Weights of a small GPT-style language model, trained from scratch on English Wikipedia.
Size: 14 layers, width 640, vocabulary 8192, 88.6M parameters.
Architecture: LayerNorm after each residual sum, learned positions, tied embeddings.
Training: a variant of Muon for these matrices, 901M tokens.
MLP neurons of a small language model. Each row is named by its layer, matrix (up: input weights) and neuron, and shows model dimensions 240-367. Each number is 200 + 20 x the weight over its row's rms, rounded and kept within 0 to 999.
After each neuron's rows, "fires on" lists the tokens most often at its 100 highest values on Wikipedia text that the model never trained on; "fires after" lists the tokens most often just before its 100 highest values on Wikipedia text that the model never trained on.

L2.up188,204,183,212,191,196,183,234,217,212,178,190,217,206,182,201,193,234,191,200,179,199,192,205,238,219,205,184,195,172,220,227,194,155,145,186,253,168,209,190,187,208,205,192,198,233,203,201,248,195,247,208,206,210,223,175,221,165,233,184,194,195,202,201,199,187,173,199,171,190,184,212,204,202,204,152,204,190,186,217,192,169,182,189,187,198,235,183,196,150,181,154,187,169,157,231,200,219,248,184,210,222,186,208,209,218,200,220,190,217,201,229,196,187,190,237,202,187,158,189,177,190,214,183,199,183,202,221,177
fires on: "="
fires after: "\n\n", "="

L2.up2266,187,188,211,174,208,193,189,182,223,210,202,164,213,184,213,202,194,189,189,253,215,189,193,197,208,212,171,180,188,197,210,153,203,206,179,208,164,198,231,207,213,145,227,235,204,198,218,211,215,185,166,212,201,195,205,186,174,172,167,205,191,221,200,201,167,217,208,212,187,228,216,199,179,199,206,204,201,230,215,158,185,178,226,196,149,196,218,245,164,186,182,211,209,203,219,180,182,223,191,145,219,213,193,216,243,187,181,198,184,193,186,176,213,185,188,220,182,203,259,195,220,224,184,189,155,193,189,244
fires on: "The", "Al", "aul"
fires after: "\n\n", "\n", "D"

L2.up1389,251,208,178,206,195,204,222,187,216,152,231,207,213,198,203,215,220,179,190,213,197,191,227,200,216,169,169,215,203,206,202,206,234,162,180,187,209,202,247,203,203,209,229,227,205,191,193,181,238,230,193,187,196,206,231,220,198,196,195,222,214,211,184,156,200,217,221,192,214,206,201,167,198,184,196,209,209,204,238,204,198,186,223,175,211,209,202,208,220,192,189,193,217,196,206,164,210,217,191,209,215,216,176,220,212,214,197,221,236,217,192,188,203,176,188,168,228,203,196,155,199,181,183,213,226,189,198,211
fires on: "  ", "=", "ville", "ing"
fires after: " |", "|", "=", "\n\n"

L2.up774,183,149,198,196,203,182,199,251,183,213,190,187,217,191,230,217,190,200,190,187,179,220,188,216,209,189,194,200,213,215,230,177,181,176,211,174,227,204,205,194,211,199,152,225,208,195,218,204,247,160,185,166,188,186,204,178,204,201,188,215,195,209,222,194,172,234,185,198,197,234,176,184,178,214,177,208,191,218,183,218,189,225,200,195,170,227,202,186,179,203,195,165,191,191,218,174,189,209,230,195,221,212,191,204,186,197,192,218,203,199,203,218,200,195,218,185,208,210,232,211,219,195,176,224,191,172,176,162
fires on: "=", " qu"
fires after: "=", " ="

L2.up1570,185,200,175,199,191,172,183,179,203,218,207,186,170,227,218,189,180,170,237,219,215,173,229,218,189,192,212,177,214,197,218,242,236,177,200,202,195,187,215,168,222,161,174,179,195,219,191,209,171,207,193,192,172,200,193,181,217,210,206,186,173,193,201,197,217,175,186,210,213,191,219,198,209,219,159,158,212,194,154,198,199,214,204,224,204,178,194,196,174,205,207,209,187,223,194,213,206,192,201,208,206,194,206,216,211,165,189,221,210,208,200,220,212,225,225,200,204,165,158,221,228,227,227,214,159,183,195,207
fires on: "|", " |"
fires after: "\n", "  ", "-"

L2.up935,234,208,187,206,176,211,170,193,224,188,171,178,195,202,186,174,188,212,214,192,220,132,221,182,202,209,191,236,180,200,186,217,254,190,228,207,194,202,218,223,170,210,214,212,176,227,178,190,195,189,202,230,187,228,199,201,182,180,152,188,237,201,211,231,199,196,192,193,194,199,202,207,192,200,182,211,231,179,201,211,164,182,223,175,223,181,194,191,209,205,195,214,191,188,171,202,200,187,217,210,234,190,228,207,208,221,224,204,172,182,186,218,184,231,230,155,192,186,162,182,203,226,208,188,165,198,201,209
fires on: " 3", " 15", "gi", " 7", " II"
fires after: " |", "ó"

L2.up155,199,199,190,222,194,180,185,199,180,211,168,198,220,190,176,204,202,200,221,178,200,193,212,182,230,177,216,178,212,211,198,225,190,196,201,195,184,245,208,170,201,230,174,169,190,186,221,191,220,241,205,195,169,200,164,182,235,172,197,210,187,186,210,157,219,192,165,201,219,166,177,205,224,207,204,202,225,195,198,219,214,217,170,237,199,183,208,203,168,231,196,195,183,212,202,213,203,183,196,202,175,216,209,223,179,211,206,206,187,173,211,183,194,167,190,201,218,147,193,181,193,181,186,163,215,195,180,170
fires on: "|", " American", " many", " industrial"
fires after: "-", "\n", "\n\n", " an", "  "

L2.up1369,190,180,202,209,211,187,206,220,201,229,193,181,211,185,195,213,192,219,190,200,209,219,227,183,206,187,202,217,217,190,195,167,207,190,203,210,207,173,204,170,194,203,200,226,192,196,247,177,227,204,200,174,202,195,196,203,222,209,178,171,190,201,207,152,190,225,215,185,210,173,205,261,165,225,178,219,218,208,198,206,211,198,217,206,195,186,220,197,232,190,179,158,203,189,198,209,234,206,173,220,215,166,201,156,168,245,205,179,201,202,207,202,202,177,213,187,211,223,202,198,182,201,180,137,167,178,179,174
fires on: " This", " this", " was", " ENG", " USA", " AS"
fires after: ".", " |", ",", "|", ")"

L2.up1225,192,184,143,190,213,173,236,208,190,183,192,242,196,195,209,203,179,187,224,189,188,239,196,201,179,183,208,236,158,228,210,194,196,199,210,179,213,204,179,204,262,220,175,234,218,213,210,192,193,186,187,211,220,182,226,180,185,208,206,181,216,193,218,176,221,218,215,196,200,209,193,183,233,187,206,185,194,189,181,170,232,199,191,175,217,209,223,198,216,218,167,218,214,197,195,224,192,233,219,197,189,222,168,217,234,162,188,215,202,237,193,204,220,223,181,188,212,221,185,205,206,190,172,226,226,209,234,208
fires on: "=", "H", "N", "V"
fires after: "=", "\n\n", " \"", " ("

L2.up1107,234,221,182,176,216,204,184,180,218,210,208,207,192,179,169,234,148,159,202,182,191,247,206,229,212,174,211,212,208,194,185,182,206,193,203,200,172,193,191,208,203,193,189,197,193,232,248,184,188,193,216,172,159,189,229,183,227,151,200,182,155,187,228,161,194,212,179,189,192,208,158,191,196,194,173,209,210,243,191,219,214,197,200,181,197,238,160,241,236,194,187,189,206,169,206,184,185,180,224,214,188,190,206,212,214,219,246,193,178,173,203,163,167,193,195,217,193,250,213,173,198,176,192,201,205,226,215,161
fires on: " RA", " GER", " MF", " ENG", " GK"
fires after: " |", " Squadron", "|"

L2.up1209,200,204,183,223,194,176,220,213,199,198,201,181,209,213,195,190,204,197,211,196,213,178,214,216,171,207,211,191,215,219,177,215,198,208,190,172,186,186,193,163,210,191,200,203,184,209,197,221,175,195,224,194,211,161,245,185,181,193,235,235,196,205,200,201,196,172,230,170,175,209,208,194,216,211,199,183,224,195,204,237,217,171,204,190,257,199,222,179,226,227,214,188,198,210,177,215,220,172,172,197,212,221,227,193,196,146,189,241,204,199,212,200,194,228,197,185,217,221,228,215,198,217,205,229,209,232,234,204
fires on: " —", "lit", ":", "Rel", " European"
fires after: " |", ";", "="

L2.up360,159,187,186,231,210,206,197,232,224,208,166,186,200,196,204,188,204,187,218,180,212,221,171,210,180,200,208,187,209,211,225,206,209,243,202,156,185,196,239,206,163,188,219,201,208,206,208,233,211,202,223,181,191,165,173,201,194,182,234,184,232,175,235,212,200,209,188,220,180,194,199,219,195,182,223,187,203,212,195,196,194,196,235,185,187,195,177,215,244,184,203,213,193,165,214,208,211,185,202,231,205,182,241,170,192,179,188,240,201,216,207,143,215,184,200,187,215,212,193,190,210,172,192,196,212,210,175,210
fires on: " —", " :"
fires after: ";", " |"

L2.up2038,204,187,185,193,188,200,235,235,239,216,178,229,211,187,199,190,189,172,205,185,194,214,211,209,213,217,217,184,195,241,171,176,203,163,190,216,191,188,248,178,193,251,196,191,192,197,213,200,210,205,203,222,212,194,201,221,225,165,187,189,212,213,248,191,199,200,226,198,223,202,213,167,166,193,212,173,227,175,219,186,201,208,178,226,240,210,172,208,171,179,170,227,221,212,182,209,212,183,209,211,208,202,203,225,203,184,173,180,183,184,174,243,173,192,229,188,215,181,185,200,202,199,198,203,156,174,214,202
fires on: "=", " ="
fires after: "\n\n", "=", " ="

L2.up1933,221,171,205,214,199,218,236,248,177,168,191,182,200,181,191,171,164,199,214,213,190,211,193,214,205,190,166,170,196,216,190,162,197,195,220,241,199,176,199,229,250,215,221,215,215,196,203,223,170,202,180,248,205,200,207,207,205,236,194,193,192,212,234,165,178,204,201,197,213,228,240,203,169,227,201,207,185,205,169,184,192,193,167,181,185,173,224,198,193,204,219,184,194,212,239,238,211,202,212,234,205,205,156,222,222,196,207,194,240,217,203,191,222,204,216,188,197,234,176,210,189,189,210,203,191,248,190,224
fires on: "\n", " Kennedy", " communication", " approach", " she"
fires after: "|", " |", " the", "."

L2.up2463,241,201,220,185,176,171,192,212,210,166,218,195,209,203,184,187,195,195,213,216,244,223,217,203,196,182,185,213,190,222,210,214,204,172,202,188,204,213,206,206,229,203,204,222,212,203,226,220,211,222,203,198,205,208,232,212,198,167,199,198,204,213,213,195,204,180,213,232,188,196,185,180,208,197,190,256,221,186,230,187,205,189,232,190,207,193,201,216,215,195,201,209,176,173,255,208,214,228,190,243,214,211,194,216,152,217,195,249,203,209,172,210,203,160,204,206,203,215,183,188,185,265,183,208,222,183,211,228
fires on: "\n", " cat"
fires after: " |", "|", ";", "}"

L2.up593,208,174,231,203,202,179,177,212,215,186,175,203,203,196,228,154,197,187,229,200,179,216,205,217,179,179,190,172,213,203,184,205,215,205,194,202,205,220,216,204,192,200,209,229,204,159,218,175,180,157,194,197,215,205,190,199,198,183,171,197,174,166,223,194,182,215,218,198,185,179,218,224,191,234,185,198,193,172,191,175,204,191,186,222,186,183,201,197,200,180,190,186,187,188,193,197,167,210,191,202,185,225,182,232,169,188,202,212,178,182,198,249,216,177,198,172,237,179,191,207,201,208,257,220,206,184,206,161
fires on: "\n\n", " early", " Player", " Early", " during", " late"
fires after: " |", ".", "|", "=", " the", " ="

L2.up1870,204,195,178,192,200,160,213,241,191,219,210,173,185,236,214,203,209,209,208,230,225,220,195,189,204,200,199,187,180,184,226,192,176,194,154,185,223,212,182,206,240,181,182,209,225,167,187,213,166,197,175,178,205,172,195,224,216,168,199,189,184,205,206,212,205,185,187,209,178,197,242,212,192,184,189,226,187,217,212,211,185,193,187,186,155,187,204,202,188,220,181,201,201,195,211,230,219,190,190,183,216,182,178,204,200,244,177,189,214,163,186,185,228,232,188,199,230,229,198,184,193,218,176,228,186,189,204,220
fires on: "In", "out"
fires after: "\n\n", "\n", " \""

L2.up1897,210,204,240,208,236,205,190,169,191,202,168,198,211,171,207,225,192,216,179,203,211,166,180,163,189,219,212,211,199,166,192,209,191,151,181,176,209,203,198,193,200,208,243,196,161,181,183,197,175,203,202,184,194,153,193,193,237,170,167,211,204,192,195,232,162,169,222,184,193,165,236,201,217,171,210,212,211,180,177,229,205,206,206,207,188,179,207,190,185,230,220,197,174,197,208,204,191,209,176,213,229,195,172,189,218,241,199,169,155,227,191,180,172,193,194,189,188,198,193,188,160,186,176,216,192,203,178,199
fires on: " After", "After", " Votes", " Succeeded", " born"
fires after: " |", ".", "\n\n", "\n"

L2.up2277,190,225,185,192,158,202,234,207,205,172,191,212,194,175,194,184,203,202,191,192,190,188,165,172,214,230,220,233,210,232,189,214,190,178,188,188,183,228,210,206,214,232,226,206,220,179,186,193,170,252,190,190,230,198,178,189,201,183,204,163,192,227,191,206,191,228,199,192,186,205,216,214,207,184,177,187,212,194,200,185,203,198,239,201,187,208,198,210,208,189,226,181,186,191,175,208,202,207,211,185,202,211,189,169,203,192,181,219,190,203,177,201,219,218,202,188,191,200,193,190,192,198,197,190,198,224,197,200
fires on: "="
fires after: "=", "\n\n", " ="